From a checkpoint of a small transformer trained on Wikipedia.
Size: 8 layers, width 384, 3 heads of 128, MLP 1536 SwiGLU, 22M parameters.
Architecture: RMSNorm after each block, rotary positions, no biases in attention or MLP.
Training: a variant of Adam for these matrices, 10068 steps.
MLP neurons of a small language model. Each row is named by its layer, matrix (gate and up: input weights) and neuron, and shows model dimensions 32-127. Each number is 128 + 24 x the weight over its row's rms, rounded and kept within 0 to 255. A neuron's up and down rows have the sign that makes its largest values positive.
A block is one neuron, or neurons of one layer that tend to fire together. Before each block is what it responds to, as a language model described it from the Wikipedia text at the highest values.

Opening pieces of words split into several tokens, mostly names in lists and tables, as in Benn(ett), Gonz(alez), che(ss), anim(ation).
L4.gate196 [ 91 119 103  90 174  78 173 133 143 132 147 152 104 147 109 109 153 122 115 131 136 194 123 102 153 126  83 146 126 143 125 120 121 133  84 147 100 150 140 107 152 125 118 125 187  76 139 144 116 137 117 135 108 126 158 125 123 107 150 119 133 131 140 129 114 112 133 174 124 107  83 108 127 109 163 124 118 124 157  95  87 104 140 125 144 149  86 143 121 112 135 175 134 121 128 137]
L4.up196 [112 115 107  99 104 117 112  73  98 131 155 165 124 147 154 132 102 110  96 142 170 158 115 161 182  70 136 193 119 119 132 147 151 117  89 155 157 119  88 103 116 115 116 132 122 145 114 123 158 118 128 104 146 147 155 127 122 181 161  96 170  56 144 135 110 130 109 115 115 120 102 105 138 124 111 123 109 121 184 111 103 127 136 131 139 146 130 125 148 116 139 111 135 136 126 162]
L4.gate376 [100 109 112 110 151 130 118 134 127 102 132 112  92 145 135 148 101  98 175 132 151 167 118  99 135  91  92 122 123  94 105 102 136 146 116 124 142  74 115  89 148 139 113 117 131 102 126 137 182 105  99 125 154  78 155 128 120 153 139  79 141 114 123  98 131  95 139 114 164 112  92 103 152  72 120 150 126 101 130 146 130 122 150  83 142 103 114 151 172 115  95 144 116 127 130 176]
L4.up376 [138 106 114 156 116 123 160 127 170 101 173  96 139 125 192 125  95 126 125 127 124 109 112 143 140 137 141 136 116 135 138 167 127 139 171 112 112 148 154 122 135 161 144 135  95 101 151 135 124  81 125 139  91 138 145 137 147 102 141 123 139 111  93 148 107 122 107 119 161 132 162 121 155 148 139 166 110 176 148 132 125 107 138 155  97 135 131  72 133 108  58 104 158 127 121 159]
L4.gate712 [132 141 130 123  99 160 115 114 154 135 166 152 123 149 176  72 158 107 155 154 111 177 119 108 157 101 130 135 101  99 135 118 127 126  87 147 131 146 111 154 138 119 150 125 141 129 116 105 141 152 131 115 144 139 119 137 127 145 119 148 129 140 132  95 166  98 130 160  98 115 103  92 149  66 134 160 128 157 122 125 137 150 153 130 158 140 122 112  70 137 131 141 138  94 146 107]
L4.up712 [103 152 122 106 134  96 108 121 123 118 160 140 131 113 171 107 136 111 135 142 117 181 170 106 177 112 114 183 138 128 155 100 147 160 104 158 123 155 171 141  94 130 167 117 129 144 122 122 110 168 150 125 139 141  91  87 137 121 124 131 150 138 108 121 161 108 146 104 136 132 106 130 137 111 128 181 175 138 149 135 126 109 164 110 162 118 103 156 114 131 104 156 140 107 133 137]
L4.gate731 [142 141 122  99 145  93 112 113 115  78 109 121 145 126 141 171 159  46 159 109  83 142 135 139 137 141 107 200 148 139 105 114 170 120 123 134 172 138 125 152  95 137 124 101 111 137 131  78 181 155 118 175 143 148 110 111 182 119 145 154 137  95 123 114 146 152 139  99  93 129 125 149 136 162 123 170 143 121 149 171 109 111 126 147 145 104  79 160 138 180 134 131  98 121 142 157]
L4.up731 [142 124 155 116 103 141 133 104 138 125 173 133 135 149 131 141  96 139  95 104 147 100 111 138 103 124 165 158 113 160 134 174 153 129 138 109 167 119 164  80 137 151 134 127 143  92 169 114 125 159 121 124 121 135 173 148 119 118 111 113 132  84 141 141 102 120 102 129 146 108  74  83  89 110 131 169  99 160 127 120 118 128 132  95 126  67 158 120 149 131 113 136 115 126 141 103]
L4.gate1133 [140 125 135 150 126 149 131 110 127 140 154 103 129 152 178 168 120 106  94  87 138 142 115 150 108 101 160 144  68 142  90 120 145 144 150 144  80 178 147 127 122  74 159 101 103 112  92 142 126 124 167 144 122 111 159 128 116 146 117 156 146 116 149 154  90 135 155 121 153 122 106 137 135 101 115 117 157 168 123 146 131 128 120 143 157 130 136 127 157 126 121 145 120 102 126  98]
L4.up1133 [122 141 136 154 135  94 169 131  94 130 131 133 133 112 124 116 148  93 143 171 151 189  79 110 140 139 130 145 138 137 124 102 119 152 108 132  71 150 137 135  86 117 126 129 136 126 102 128 110 121  94 101 189 143 133 122 106  98  70 122 128 159 140 128 150 124 131 124 133 122 106 111  88 145 132 116 111 135 152 137 127 133 166 136 113 165 127 132  64 152 152 152 132 115 151 126]
L4.gate1189 [134 169 122 105 131  75 138 117 119 133 156 187  93 136 138 116  97 114 168 154  90 148 118 115 128 139 155 137 148 111 156 119 136  97 156 178 150 126 164 118  87 132 102 127 122 104 152 108 164 117 107 125 115 145 150 132 141 154 169 119 165 131 142 100 119 125 124 134 106 135 102 133 148 138 138 133 154 113 124 109 139 110 127 107 183 107 140 154 148 145  84 123 101 103 151 161]
L4.up1189 [100 127  99 105 127 158 139  89 142 156 138 168  92 107 156 133 117 110 145 156 117 123 115 139  95 159 111 141 141 136 139 140 144 138  78 136 122 163 153  85 149  62 125 128 139 100 133 143 101 161 152 120 158  92 113 148 136 175 109 145 116 136 139 106 119  84 134 117 145 118 131 152 184 131 148 115 140  89 128 149 125 124 111 106 160 157 126 152 159 149 125 100 138 121  75 137]
L4.gate1430 [133 105  94 138 100 102 123 138  75  78  96 138 143 105 120 151 118 124 143 154 106 182  95 113  82 146 100 149 117 162 139 111  94  85 134 160 144 145  92 156 137 141 135 102 163  76 101 152 139 172 144 129 158 151 145  88 134 133  84 156 159 103 144  94 114 138 118  76 114 129 111 100  93 133  95  78 160 124 120 155 131 119 136 145 105 108 116 146 144 162 123 128 141  94 119 120]
L4.up1430 [141 103 119 144 167 141 141  98 124 134  85 143 146 146 138 159 158 116 107  84 172 138 159 111 141 103 121 146 124 111 134 133 204 159 193 139  95 100 121 130  88 124 185 112 122 160 128 140 118 164 112 146 142 143 129 130 128 140 152 172 119  97 113 137  92 156 152  74 159 145 132 106 152 118  93 113 139 130  94 145 109 133 134 127 122 132 113 142 127 159 120 120 168 113 102 122]
L4.gate1447 [ 97 122 115 120 144 143 135  94 159  82 144 167 102 133 179  97  86  95 129 109 113 169 112 125 125 137 121 156 113 143 142 112 139 157 103 187 123 119 111 145  89 127 114 113 105 176 104 173 160 158 136 154  91 133 116 110 177 155 146 180 129 100 150 122 154 130  88 115 132 129 126 133 141 129 139 171 140 160 129 126 110 151 130  77 133 156 160 144 105 149 155 121 102 110 162 123]
L4.up1447 [138  69 121 138  87 117 138 126 124 138 114  54  98 133 147 166 134 113 140 144 142 188 139 139 145 124 145 145 140 109 106  94 153 112 137 141  91 133 109 137 131 120 131 104 146  71 109 130 127 159 123 175 114 153 142 148 136 139 137 140 103 104 156 119 148 143 141 129 162 168 114  88 134 147 125 119 161 125 162 139 121 114 165 163 116 156 155 160 124 142 144 109 167 141 141 135]

Nouns for family, age and household in census text and biographies, such as households, females, wife, child, niece; also weaker hits on table-cell name starts.
L5.gate135 [127 115 102 129  92 100 119 129 111 118 135 115 161 120 145 128 137 128 130 159 112 116 135 144 129 103 146 101 114 112 163  78 170 128 124 121 137 136  78 120 141 156 175  87 144 170 170 133 125 131 107 136  95 130  90 128 130 136 101 153 113  58 136 135 160 166 147  80 124 162 125 121  95 122 156 149 139  82 128 138 166 132 134 116 133 160 137 166  99 124 122 115 157 113 142  92]
L5.up135 [110 147 138 136  93 119 108  92 130  93 129 107 128 138 128 111 128 154 155  84 124 139 118 116 114 122 128 129 147 114 137  98 142 154 126 175 155 146 137 131 121 177 127 121 104 134 133  79  95 109  98 131 111 153 112  93 131 141 123 182 134 116 127 120 113 158 116  79 117 119 139 120  97 139 146 108 141 124 135 144 135 136 121  96 149 123 143 138 103 123  65 149 105 132 156 163]
L5.gate210 [142 123 110 129 137 109 100 136 158 112 116  85  84 164 131 163 137 124 115 150 110 153 145 144 130 132 129 116  90 156 130 104 116 167 109 118 106  94 106 133  93  96 182  99 185 126  91  99 133 142 150 124 126 162 135  84 135 177 127 140 116 130 111 121  88  96 152 125 102 193 153 121 124 149 158 122 155 131 109 120 129 170 108 109  79 113 108 129 143  78 112 135 154 137 115  97]
L5.up210 [105 128 162 125  99 127 146  88 122 130 101 170 127  89 123 150 125  99  81 141 147 131 151 121 147 121  93 164  73  92 145 121 102 108 122 137 122 129 144 141 131 141 106 154 114 107 127  84 109 139 139 113 102 122 166 158 133 112 120 119 134  89 159 105 132 146 102 166 101 133 134 114 143 147 162 127 105 102 122 114  96  60 147 139 171 132 166 117 114 128 114 119 124 128 103 138]
L5.gate624 [124 121  69 113 131  60 127 113 121 133 204 143 164 113 130 141 124  92 125 152 125 160 169 167 111 162 127 130 138 109  82 127 152 109 140 140 140  87  69 108 139 127 168 138 125 128 135 140 113 135 120  93 157 108 102 138 168 135 131 109 144 117 127 160 158 108  88 128 130 158 140 128 127 143 109  74 120 129 135 129 130 104 138 122 125 123 104 120 108 136 142 160 163 135 121 125]
L5.up624 [148 139 151 136  49 130  99 128 144 158  93  83 160 157 152 109 139 117  95  84 168  92  97 120 129 152 122 132 118 141 125 133  99 125 126 146 140 128 127 129  74 148 137 128 157 154 133  85 149 147 101 136 110 129 114 127 121 120 177 148 134 117 137 133 126 115 130 128 152 144  89 150 141  94 137 104  94 121 155 114 125  91 122 146  93 127 119 154 133 126 144 139 119 113 113 117]
L5.gate708 [137 150 133 111 135 151 152 112 114 149 180 163 161 121 142 131 105 158  82 124  82 185 110 168  92 144 162  90 123  58 164 133 119 138 117 154 133 150  58 146 149 154 153 153 164 115 119 150 120 129 142 121  91 113 132 113 129 174 103 145 122 128  55 131 146 123 103 125 110 126 158 113 122 139 134 125 133 136 101 132 158 151 122 129 136  98 171 112 142  91 140 131 122  92 112 110]
L5.up708 [ 98 116 145 137 111 139  90 136  80 140  91 129 173 140 116 140 124  89 141 145 139 149 147 113 146  96 115 124 164  93 178 148 114 133 154 134  88 123 125 125 117 158 151  83 137 112 146  70 126  83 103 110 143 200 141 122 105  95  98 117 179 115 125 114 106 104 161 115 116 156  83 113 131 107  75 148 132 156 129 143 147 125 141 108 117 151 177 135 121 102 173 127  90 116 161 140]
L5.gate784 [195 147 133 118 160  85 115 171 153 103 127 142 140 148 122  90 118 120  88 176 106 110 130 146  78 145  74 130 110 131 115 121 114 131 124 148 122 144 110 119 146 156  98 159 149 138 143 146  97 138 110  81 121 128 152  83 147 147  94 123 126 134 131  94 147 152 142 105 140 107 149 118 126 144 101 144  84 104 139 138 116 146 132  86  70 187 128 152 118 144 153 151 169 134  95 113]
L5.up784 [176 136 132 132 101 120 102 129 133  87 133 153 146 138 131 117 166 126  98 111 156  93 137  98 104 178 147  83 105  69 132 139 163 110 154 114  97 144 134 117 137 132 140 108 139 117 189 140 132 142 110 163 121 110 129 134 142 102 140 124 107 110 107 110 133 151  90 189 124 123 132 131 121 109 109 116 118 130 121 105 123  93 150 108 133 149  96 113  72 116 172 142 170 154  71 128]
L5.gate1214 [113 158 122 105 145 113 125 100 160 143 147 120 125 136 151 146 108  89 151 148 148 125  92 110 142  90 124 105 128 104 127  80 108 210  96 152 115 133 137 125 128 109 167 143 148 129  80 188 162 100 158 143 109 163 109 168 106 118 130 120 154  79 105 138 104  82  96 114 113 138 137 169 137 135 144 113 139 118 143 162 135 121 142 100  97 135 139 142  99 132 146 122 102 121 124 121]
L5.up1214 [124 136 116 115 109 129 154 136 110 117 123 155 182 129 127 108 121  99 163 190 135 107 143 166 129 114  95 125 132 126 154 109 115 128 159 138 143 131  84 125 154 141 102  96 117 121 122  80 140 104 146 141  62 130 102 116 148 179 109 128 165  55 120 154 182  99 157 152  93 109 134 127 169  92  75 115 133 126 123 131 148 145  97  91 107 187 136 150 108 112 116 120 140 128  99  94]
L5.gate1228 [170 113 115 149 103  84 127 137 158 126 168 116 115 109 124  85 127 104 169 174 118 160 144 142 113 169 124 146 129  89 154  84 141 133 112 119 119 167 115  90 128 107 117 150 130 135 151  95 121 141  96 117 121 122 103 103 142 140 142 103 129 123 138 104 156 145  90 123 139 141 121 138 178 108 117 115 131 164 117 126  99  85 147 128 101 131 138 170 133 148 104 105 140 115  87 165]
L5.up1228 [151 132 120 164 109 135 107 128 145 136 126 117 141 120 153 137 132 116 154 172  77 132 129 173 144 138 139  88 134 106 115  96 154 134 126 132 113 159  68  93 122 135 155  97 122 158 124 122 141 133  94 115  74 111 126 102 118 158 119 157 111 106 160 127 189 142 123 116 155 125 136  77 136 129 125  54 136 142  88 120 103 118 156 132 170 131 202 126 160  98 126 139 172 134 155 148]
L5.gate1368 [130 143 117 142 119 114 103 104 170 139 137 105 104 166 162 154 186  75 162 157 125 110 128 160 120 136 110  99  93 124 169 105 157 111 104 131 124 143  99  99  58 132 118 107 150 158 141 171 123 146 111 145 160 112 148 138  96 119 128 157 164 115 159  94 104 128 122  98 154 118 132 100 183 129 138 135 135 109 130 140 135 148 135 105 132 135 146 171 126 119 167 139 130 145 110 126]
L5.up1368 [154 117 105  83 141  96 104 153 117  91 136 150 128 112 120 150 130 112 127 189 123 116 112  84 128 132 144 164 107  33 151  85 144  67 167 143 150 154  81 106 147 149  99 129 121 132 146 106 119 167 123 140 123 137 130  89 153 135 128 164 131  90 158 118 177 153 116 110 151 162 144 131 106 102 101 145 147 145 129  82 162 133 100 125 124 143 141 152 107 138 141 140 114 151 132 155]

First token of country or place names, often after in or a table pipe, e.g. Japan, Camb(odia), Eston(ia), and first names opening table cells.
L2.gate481 [110 130 157 130 104 122 124 116 154 207 126  92 102 123 147 138  82 108 184 149 135 128 132 122 104 158 175 108 108  74 149 121 165 124 156 146 135 170 124 134 111 123 162 113 172 187 125  68 146 140 152  86  87 112 122 146 117 137  87 153 112 132 148 132 116 163 110 113 114 167 135 109 138  90 136 144 177 140 107 155 140 101 130 101 145 155 151 147  99 129 157 124  92  65 143 132]
L2.up481 [152 141 135 139 174 136 145 125 154 152 108 116 114 116 118 165 163 137  85 170 137 144 110 141 138 139 138 138 118 174 134 144 133  95 124 145  86 123 112 153 124 168 150 112 116 114 116 154 134 131 114 124 136 121 132  99 108 115 108 164 136 142 108 160 122 143 118 133 124 122 129 118 118 127 101 136 167 105 106 134 123 107 133 105 206  91 106 158 168 159 118 119 134 127 106  96]

First sub-word piece of a multi-piece word, mostly proper names and some common words, e.g. Lithuan(ia), strateg(y), Sher(mans), econom(ics).
L5.gate264 [140 103 151 145 149 147 113 148 101 150 112 120 145  85 136 146 163 133 151 114 139 169 165  93 141  94 132 164 110 131 112 125 140 125 149 133 156 158 110 101 115 126 166 116 115  96 140 146 130 103 129 140  90 150 100 101 122 144 148  90  94 144 130 162 142 160 133 157 140 138 135 122 114 145 122 130 156 144 144 149 145 124 133  98 118 151 134 144  99 158 136 164 132 135 124 139]
L5.up264 [138 109 127 109  89 127 117 149 119 140 137 124 105 154 121  86  98 108  95 140 125 122 157 128 120 122 105 128 140 131 102 115 110 123 108  92  89 122 142 119 140 137 131 120 133 123 120 138 124 181 155 120 154 123 151 126 138  85 101 134 174 131 141 135 147 113 132  94 130 141 112  46 189 160 116 122 105 132 125 169 139 147 166  87 110 151 119 170 157 140  96 130 112 132 114 150]
L5.gate555 [120 126 137 125 154 143 117 156 121 127 136 107  87 107 133  90  99  83 138 121 130 115  92 143 132 114 158 115 143  56 154  87 139 112 132 117 152 158 152 149  92  97 140 123 101  77  98 130 116 149 140 116 124 107  58 103 128 126  67 156 112 135 135 114 120 103 108 121 140 146 100 139 138 133 170 147 147 112 127 156  94 102 115 136 176 127 150 146 124 138 159 123  89 129 104 146]
L5.up555 [112 123 111 135 172 137 151 138 141 143 156 122 109 111 141 143  85  69 142  96 138 141  81 102 133 111 119 166 129 141 135 117 191 103 126 109 127 116  99 161 121 107  91 138 144 141 115 121 125 100 105 133 139 100 137 156 133 133  91 114 106 129 137 100 137 142 155 197 116 156 116 156 120 149 112 125 115 120 132 134 148  94 128  99 159 127 152 120 145 131 163 147 159 131 135  87]
L5.gate601 [118 137 121 112 146 174 131 151 117 147 147 133 162 120 126 112 126 117 138 142  98 136  94  90 159 137 143  78 127 141 149  96 153 129 153  96  92 141 119 144 120 195 159 159 136 141 147 156 119 105 143 119 125  89 165 119 145 154 171 156 117 108 109 101  90 146 148 106 137 123 129 128 146 144 124 140 126 129 149 138 142  83 118  95 149 147  86 166 122 123 103  95 158 127 135 104]
L5.up601 [146 142 105 154 125 133 127 111 142 126 127 157 125  96 118 102 127 119 137 102 145 133 108 119 143 114 147 173  88 120 146  58 112 141 117 162 143 176 146 127  99 126 107 130 160 117 173 152 156 125 149 136 111 120 125 148 109 127 153 119 130 144 149 131 135  91 116 151  73  88 142 138 137 107 118 139 110  76 154 151 105 145 114 120 148 131  92 153 119 130 148  97 140 113  93 108]
L5.gate663 [142 128 122 137 113 112 148 107 153 120 148 104 130 101 128 126 157 147 134 130 114 121 140 132 158 122 122 136 122 128 143 111 125 136 110 113 121 127 124 142  55 188 141 131 131 155 129 124 117 151 128 154  97 121 151 111 162 125  88 196 124 124 126  91 115 137 125 150 108 177 125 137 123 105 121 125 152 114 145 119 109 138 143  86 119 147 160  91 144 160 114 151 104 113 113 188]
L5.up663 [106 108  81 166  95 117 154 158 156 161 148 117 138 107 112 104 111 145 130 143 124 168 124 109 122 125 153 138 108 135 171 173 162 142  93 149 159 119 139  97 121 164 142 175 159 128 130 167 107 165 133 157 106 139 114 145 118 150 131 115 149 126 119 146 140 140 114 144 150 130  97 149 140 102 120 154 107  94 127 106 134 150 152 108 132 110 125 112 161 148 140 157 114 134 128 161]
L5.gate1159 [108 115 140 175 130 135 193 153 128 163 157 140 125 144 104 106 123 102 126 131 122 166 152 110 158 142 129 180 146  97 146  89 120 127 126 122 141 163 130 142  96 110 128 134 153  94 121 140 148  73 114 138  64 141 114 125 104 161  83 100  96 166 143 126 132 131 134 104 139 108 153 150 128 135 125 141 163 145 119 105 160 113 102 143 135 117 124 115  86 130 146 104 109 107 130 128]
L5.up1159 [131 117 162 139 117  85  98 113  56 125 125 134  94 180 139 125 120  80 127 122 116 110 151 120 158  82  84 123 129 140 161 129  83 155  84 127 148 121 158 125 171 142 114 139 133 146 125 158 172 146 115 173 168 139 120  70 131 129 134 119 112 126 146 121 113  92 127 111 139 151 143  91 171 202 149 133 125 151 107  96 140 109 118 117 151 109 151 140 173 120 140 142 123 120 161 134]
L5.gate1265 [120 117 125  98 109 112 157 100 154 141 117 121  62  78  52 131 118 174 123 187 108  80 140 187 174  73 134 138 110 105 157 108 151 141 144 130 158 174 127 148 120 145 122 114 109 110 143 126 174 138  73 139 117 152 106 160 137 152 140  77 135  96 146 133 110 127 151 106 138 131 115 133 176 135 149 133 165 130 148 129 149 177 125 132 172 140 155 140 169 127 100 144 146 132 156 133]
L5.up1265 [147 120 138 141 129 118 119 146 140 144 139 129  97 106 112 175 132 151 165 143 108 124  94 128 115 144 176 142 142 142 120 118 126 103 148 155 133 169 125  60 131 126 140 152 135 123 144 155 150 127 139 117 116 116  97 146 116 153  96  86  77 124 123 163 152 168 121 156 145 146 143  74 158 121 143 141  87 119 138 157 111 154 156 178 108 143 122 163 167 105 140 148 127 116 117 161]
L5.gate1442 [163 124  93  81 135 132  57 145 122 134 125 151 132 137  89 158 131 137 131 115 116 121 124 108 154 116 146  87 126  73  88 123 160 111 138 156 151 102 108 155 128 165 143 123 144 132 157 104 127 156 135 125 112 132 153 122 140 147 141 141 141  77 121 134 128  89 128 149 151 153 151 127 129 168 121 111 136 155 115 151 143 131 133  73 157 115 113 133 121 179  68 110 126 153 130 139]
L5.up1442 [179 129 131 125 147 113  65 123 130 127 132 111 126 155 125 166 171 137 127 145 119 115 152  90 156 104 117 152  68  95 173 109  86 127 128 158 135 141 121 127  95 121 150 112 142 118 148  94 113 145 127 120 109 119 135 155 150 142 124 128  82 159 130 109 126 154  94 136 135 112 104 146 159 106 104 147 115 104 157 141  94 109 127 117 115 123  99 135 143 170 109 133 155 141 144 148]
L5.gate1522 [ 84 122 114 156 137  96 129  95 133 104 101 115  85 114 164 112  93  90 164 127 114 171 161 145 131 134 105 120 115  90 126 122 111 160 109 128 154 144 161 138 143 133 117 125 152 118 132 151 146 144 161 157 132 114 152 162 114 155 106 113 130 101 111 106 119 160 102 115 110 140 109 172 154 155 133 133 109 104 118 145  93 117 162 101 125 123 133 151  76 150 110 146 109 131  88 175]
L5.up1522 [149 143 138 160 133 127 100 100 126 131 160 116  99 136 125 121  97 104 156 145 133 146 143 162 160  88 120 151 104  86 155 132 149 127 122 138 140 122 145 121 127 147 130 130 154 135 149 108 144 126 130 118 142 119 149 106 160 114 141 126 119 133 137 128 113 155  96 113 139  95 125 197 150 151 125 120 125 150 128 145 114 103 153  70  98 143 120 183 154 136 156 134 112 112 101 128]

Tokens in stock Wikipedia boilerplate: "Species" after taxobox lines, "females" in census ratios, the ′ in coordinates, and table or heading words.
L2.gate5 [116 140 113 134 126 146 137 127 129 129  91 145 111 142 108 184  93 154 124 155 108 139 147 100  81 124 105 159 145 134 113  90  75 133 150  89 122 140 124 108  76 162 136 123 119 179 121 139 105  94  95 129 150 121  91 149 104 116 111 153 118 142 143 114 155 121 147 122 124 145 145  94 124 154 111 121 119  66 125 185 129 150 129 108  85 112 138 123 158 111 171 189 135 152 128 161]
L2.up5 [124 144 140 140 109  55 126 125 133 152 135 148 161 100 130 140 138 127 163 150 147 127 133 156  89 126 118  95 121 159 116 137  90 156 150 138 135 168 112 129 135 154 114 137  97 136 129 139 152 124 135 109 151 179 131 114 131 135  73 143 117 117 123 134 134 117 124  85 118 132 121 128 207 162 103 126 115 149 137 104  81 121 148  84 123 144  76 150 146 136 119  88 122 128 110 112]